Part of a small language model's weights: MLP 3072 ReLU, learned and rotary positions.
MLP neurons of a small language model. Each row is named by its layer, matrix (down: output weights) and neuron, and shows model dimensions 512-639. Each number is 128 + 24 x the weight over its row's rms, rounded and kept within 0 to 255. Numbers have three digits each.
A block is one neuron, or neurons of one layer that tend to fire together. After each block is what it responds to, as a language model described it from the Wikipedia text at the highest values.

L3.down249:105143113127127095120143123143100162120134130137125133121123143142103128152101120135153144089123115107121124147138123141162121156141063099150194092095142140082076178172103123092105105100155103124150160129115121124140079112106134161121084130073100098083110147080107127167115137106081137110136146122122106117140094117118107150165136094161141123107136128106163070154123149124166114074132
L3.down439:140102088140087102117145088140126114109115138103104127096095138162153142078152137144136095064121138155147144115142164166126092136142081117134119166084124125097141160162103139089083156159146134116129148129124126109122124135125173138106129118166092104179099125126080102140136141095126103123133158123126094110094138145119140124106169117146111124111097109124135139112131130110108117145155
L3.down878:121148082160082118100128123112113126107123130127142105100143145127112142110117079111193075132113147150104171131079153147110140146133146162107115150100117141051119148136122143112125107146134079150150109102149110135115128145136108110166147144131119100132132107177119121113128156070109102155148136104133104109090119164090101123133176144160129107130116127151092109157128098126156144113142
L3.down914:149117112156155117110105125154160140132131135101125164098162113072092101130119126128127079114117097148121127112102146117168145106143111166093143151080130146095146145119134113089107134138161170137166091135128125106101141130123150091148144114149153131134081151127115142128126143110158102185156130141121151155116136103082137117126115086140157124151125111108106153117133133160143202092171
L3.down1210:139147141125101155128139108148161129126176100087122130050161099099133160143109121099083121126079114111138153125130168109139155147127103155099133194090139175102109095143165166133136183124151139148130110102144116077147117094130140152142089134154116147104148152162126086113098131125146115122111148106139162141104112123144120116135160182118150107138124101088169142134119135096126117147133
L3.down1388:147111142144116106119135139116089107128160143150099124079075106132123106095147130099122136128160132178105119126161154120091117128153093115114062095135121186140110156152103126157077122162165126088141113115095131120181139108098134176144133117112119136140160124105154122134140103094120107106101154150137112167120148132131108093133139127134134138139096131147134138142122139076135136142136
L3.down1525:141125152144118139130104135163159116158130111117144136124125042151117155161133165125084134140107108150093144118129118109095140092123102106150155102081171145134126168120129182115084117104084091065115117088120150109143166136119061114131123116153145191176135081110137153143146136128142155154123115140153152143140148156137173090069143113106100100120114108134126144032126129136090139165161
L3.down2122:131127144149117146174116110112119074121166107115139126165080098157133134130152122114120086159121141134153124118106106136162210082134099119088127107125146180124127164134109100107134141090131179113109134154067166122174144203131164145148096163107105115095123111124116139178126158107101156124120101108102084103158145144106152105142161102095131142076085120119137105106160124149132132131152
Description: Mainly of, for and on inside multiword organization or title names, e.g. Journal of, Organization for, Committee on; also table-cell numbers like 2.

L2.down313:143105145140101101190106117128105187123150135127100121138135112147150115104077110148114130155127118108145108101130144099103100165123164112120135110116156145178092140105157151147135133100144119138099128089103100145147123131123136125102145160154147147133129158127138125127122136123084120110130153138115122160188109074124109146100109107160105096150143189117114137189100155101112149153124
L2.down430:128122158126129144116114095157137178126145088112126214126136127095173129149121146098137088127126128112099110134132136112106107105085146130113132156123127128158114130110155110146154134129132121119122162139150144118088099144148096080181125120140119120170110132164085105110090140160124128091111154119137111111132158106110157161150114124112140101154101129131106141116153152106135133119209
L2.down932:106121129149111131127130163106106174141184128121104163131094147127121103126096140115109129144064089127125118142135133127129145143144108114101112087108142147120106139147170118125140120072127125164112117139142079164103102147166102136191157142156116116157129131099127127087118122106114149107117169142123093123141146106144114165116138141121101152130121112141151149108106131131159165097148
L2.down2959:135141130174079115142117141117127177120160116095124109105125119142158161160125131095114110162077130157125094151102149094099150127162085128119162121106146116146158127120123134149126134119148126141120158146142151129107056144152101165148132124154143145137139131114135149155106158124123133135149086133085113116101135086128107119084147141111083150121098140119140107100105105145159116159162
Description: Word-final pieces that complete abstract nouns, mostly suffixes like -ation, -ity, -ness, or whole action nouns (expansion, retreat, acquisition), often followed by "of".

L6.down608:090111130143098110115154123103122104116129139155084123187163143140120156153121149101141107152155116102126127120098149115129179087096140133143117146141131123107118138131142123115136149127097163132120144139112153101167125098189149142148123112137148146128150147100111116077119129135137127157136115119123120095127151091136146128122116160152159130126122129157094142100093117148120135059169
L6.down1962:150138170098126128145123132082099082087130138158085090143146112154110138155179149143110119137145094112113140177092123132130141126144111126080166141135106115159163121163092188138146106102153129158168137132117113122144117121119114131101151082151119175096163111124121142118107126149162131135126100142102108100107094146105166136128171175082127125131118171161090106081134113121132133089113
Description: Main verbs, or their stem pieces and following prepositions, right after a sentence's subject and before its object, e.g. assault(ed), lauded, drugs, cling to.

L3.down127:137106136155130099125153157175118117140116139128140107113131122118132116133146143100140127125125108170095116097101097142145125144149115139104140116097134106122109164139097098099107119147137124116124127110144159133146134117144133121141123138110124107162131171144114111084108116150100125148124146128120114156132152141133157125103126162113103142128086164070133117129122150149131111125100
L3.down211:133153129144109112145150077109132160137150148150144166145106133107104148118161150168082111129128143119113117126096124162129100137131148104062141113117136110157076149147136060116114151134153135126125121091153115115091105119160148171130144139114125147186128114164106152129143134136149136143152147130117115137153120122135144106122100153139132112122126153073121100087132129135130110142131
L3.down361:130145149166116107116172139140146156133152162185133140123115139139114119149133145152130177098145128154141096104117150157095113134122138113123123116095112131143095164145093128105146126133119094106104100114149146138146113165150140092130129146134130117148101144147082149113125125110165130136107104096117112146155114188093133125110124158147106130097119147102128149113106127115101123163165
L3.down407:098106106124098119145125103186109147146173150119099163171159099117176168163146126158080142132109127129182148103092158109089116123167099126090135151103135084122117106123160096108140135131129147136110080182119152100132092130160161126113113134140127123080081138120098117109126093096122118140114125121106102136151140124153085151117123148124121114136134144121201164164154112114135121139124
L3.down618:132123143180137138117116133125154107144169096153128174100126151139152144156115118077172096147131132156099157125098138116109117131078123115133103160095114083108125127159117146123112144120137123136162117129124136078131117149096148163111094135166119141117104148119130178129111117117153120118111128124120132169093112102127139159118130158150134168140091132123115124109129132129131129108128
L3.down1076:101189132163093105094145126131082132115138135131144125114170154143116110126161104107097149087118110119130141109135124168126087127134167124119143152142085151136089089145102099090101101158104136095130153104149144148113128151145142094144161118125136092133122111107170119053122109165144109148113152111152133146116133148134123105131135154138110140146148139096149117147159140160135142144107
L3.down2601:073092143124130095133114164119132133116098081124137136143119110102162116118163133089136164112124138165118159146125123137181158106123136099113115167121155132091120135154149183128119067110126119183170114109108124135089134104128132150134102179125164051113111118149164158146141158152157140126086161152147059125107158141150140103134102168142107108135097140109106145107118145129150132100151
L3.down2933:132147157146162125113133136150146126136122142125124166122110145106160097139168104101124171138161169111091175142119137130110093145136118154103075125071135110145082162137109096100121131131116125147144151123128119132143124120138152142137124122175123144154141128144115124132138132114138084116119127076148104111141125153156096091129142123126146095174138144106094112100142140093144131127127
Description: The main verb or predicate word right after a sentence's subject, often a critic or source, such as said, believed, criticized, also, featured.

L6.down2100:177098112126059141132097153139147179114106128114102122117111142109138110121188109104189155128128099119135134144126144123108147119111121129143131161108131088118130126116142153136139137112166088133094151118110103097106129156085190119165179133137107161111148080119113107104170110165088177128117137120100112112131115132124097175122110151147142096116134144169082171123119140122125091108112
L6.down2835:148113104156082148121084102124097114108129143142104162111165140140095124149111111130160150149147140155113113115141141151164185154113143135126116166107182135123120158131134164125138133091137091108135134157119097064123111124140140115123119112145138130149112124122115115140127092168136090152113129149139110131105160126121160094125128175148138106105108108117130123124104099110118150083107
Description: Connecting words (mostly of, for) and later pieces inside multiword proper names of institutions and places, e.g. Institute of, Center for, Bay of.

L2.down123:076147143135114068144152112130159146104140119131118134105129112097141111113160079115142140146158133149117125147126086123103148079125116143119118129083130088125103157140110137118135124109108078128100119162138102097106083136097106166095127112130143138154098129152105143161112133134094151114141122117159120129167104106140061130140108129108106150159165125093121146121086113125152153125151
L2.down1632:119161123145123099130151125154150131140104098166126131112138129179109118085147107142128164105164111125116133103125128118137129090125127116101145103171127088136140134116085115095129119102126127074084151143150095122124107096139117093111130132136093113150137144118087140136113101113115146159147127131162134160148088091109170103104140143141117142130130111105176119105145131128175110139152
L2.down1690:147136153143144111112132155156133126139163113110102105140174108144095146174161143119139127103124157132107131153141133122151170116107134090106122114139123102111157091148091121105129131106145111162155149154141128088161143169147087120138154143094138160110125127099123141157116154130131135112145087075100131128125164162133132126144142125121134137146147128116075160118094121147129136122149
L2.down2706:104098122116139120110116160146134112120131126139098150150095121108183114132104108141156116131186139151121130155141126135133131080149126130129127106106082129114166124102112157070141116098083095120122089138165151119175130142154159150100147139146106141147111101118116182145131113157141116129103138140145112162142122118118126136130131131114102164110102106167110146156123097102157127132130
Description: Finite action verbs right after a named subject in narrative prose, such as ordered, left, maintained, signed, including -s/-ed endings.

L2.down1059:091129084135113133122138092147154133137095150100161121106118112110134131118152154136140071148132144103126112129140161099083151121102098174123137119124121144081097150122091123073081142117118143146148173127111157106132100112126149179107161119153145068125107124126143109147129123100154128116138164140129135128102130148125111153154173131110111145125124108126174169128168107109141143116159
L2.down1293:110104125131119144149144102096085113094116121147148132144125106127138137089150164123103129131129117132101127167145089112085147151119127145124153152127143092101169120134100120149128171122114124122145114161142136125146102122142130157143180137161111169201112124145174152128117139129089119161143127138148129129095137159152096078120156111110117110097136113130155184123105112085127129110103
L2.down1852:070122153125090155145135128138127131116123115141137162151085139126155123105143131113093109127138145082147134148112111127128153104128135161157107117133140146090149135118127162078113119124120102141136122138151149069097141078148147137149110105127139093134173116124108096116132134121130125166117173088136152094152092151112096104070129125137114147176088114131090103104114128118140129119113
L2.down2255:133135159158148113127095114120122120087147108107115093119098142114125130119135141126158147157186100137118178129080105122136166139161151098120123144138160099123091147162109142129103151174104166112126095105125154138144136135155113109097113097151170152105135131161131137096114162121106130139105116087128145152145134148095147081122127116116111112128122141120196109151064133076147119162114
Description: Mostly the "of" or "for" right after Minister or Ministry in government titles (Ministry of Justice, Minister for Police), plus weak scattered word pieces and connectives.

L6.down245:126098068164120105102140107136157158120102096142104137081120149113153111126138085066127107126114162107128122145137161135142134157130097115148165122135162126093132155177067127103114126135149118116149137130112138209110113109151148154088096145136131102140159126129155087114131128155145111134096128146171098203089113117150089133113146100119149128077089104102141101120186155142098160133150
L6.down901:128158115146122141130109108127130121115138114111142162134148146099146139103149132087156145108076138137157149137150167131171149115125100149115154132125119130122140134151123071106140153129090136121140117086140144161084118130108141147124123130122139126178107136130143130135132136135128091156136137125154115131082123135166160089135171107146107112138129168112172135109155135110159134107102
Description: Later words or word pieces inside multiword names of agencies, units, programs and awards, such as Censorship Board, Legal Aid Project, Range Safety.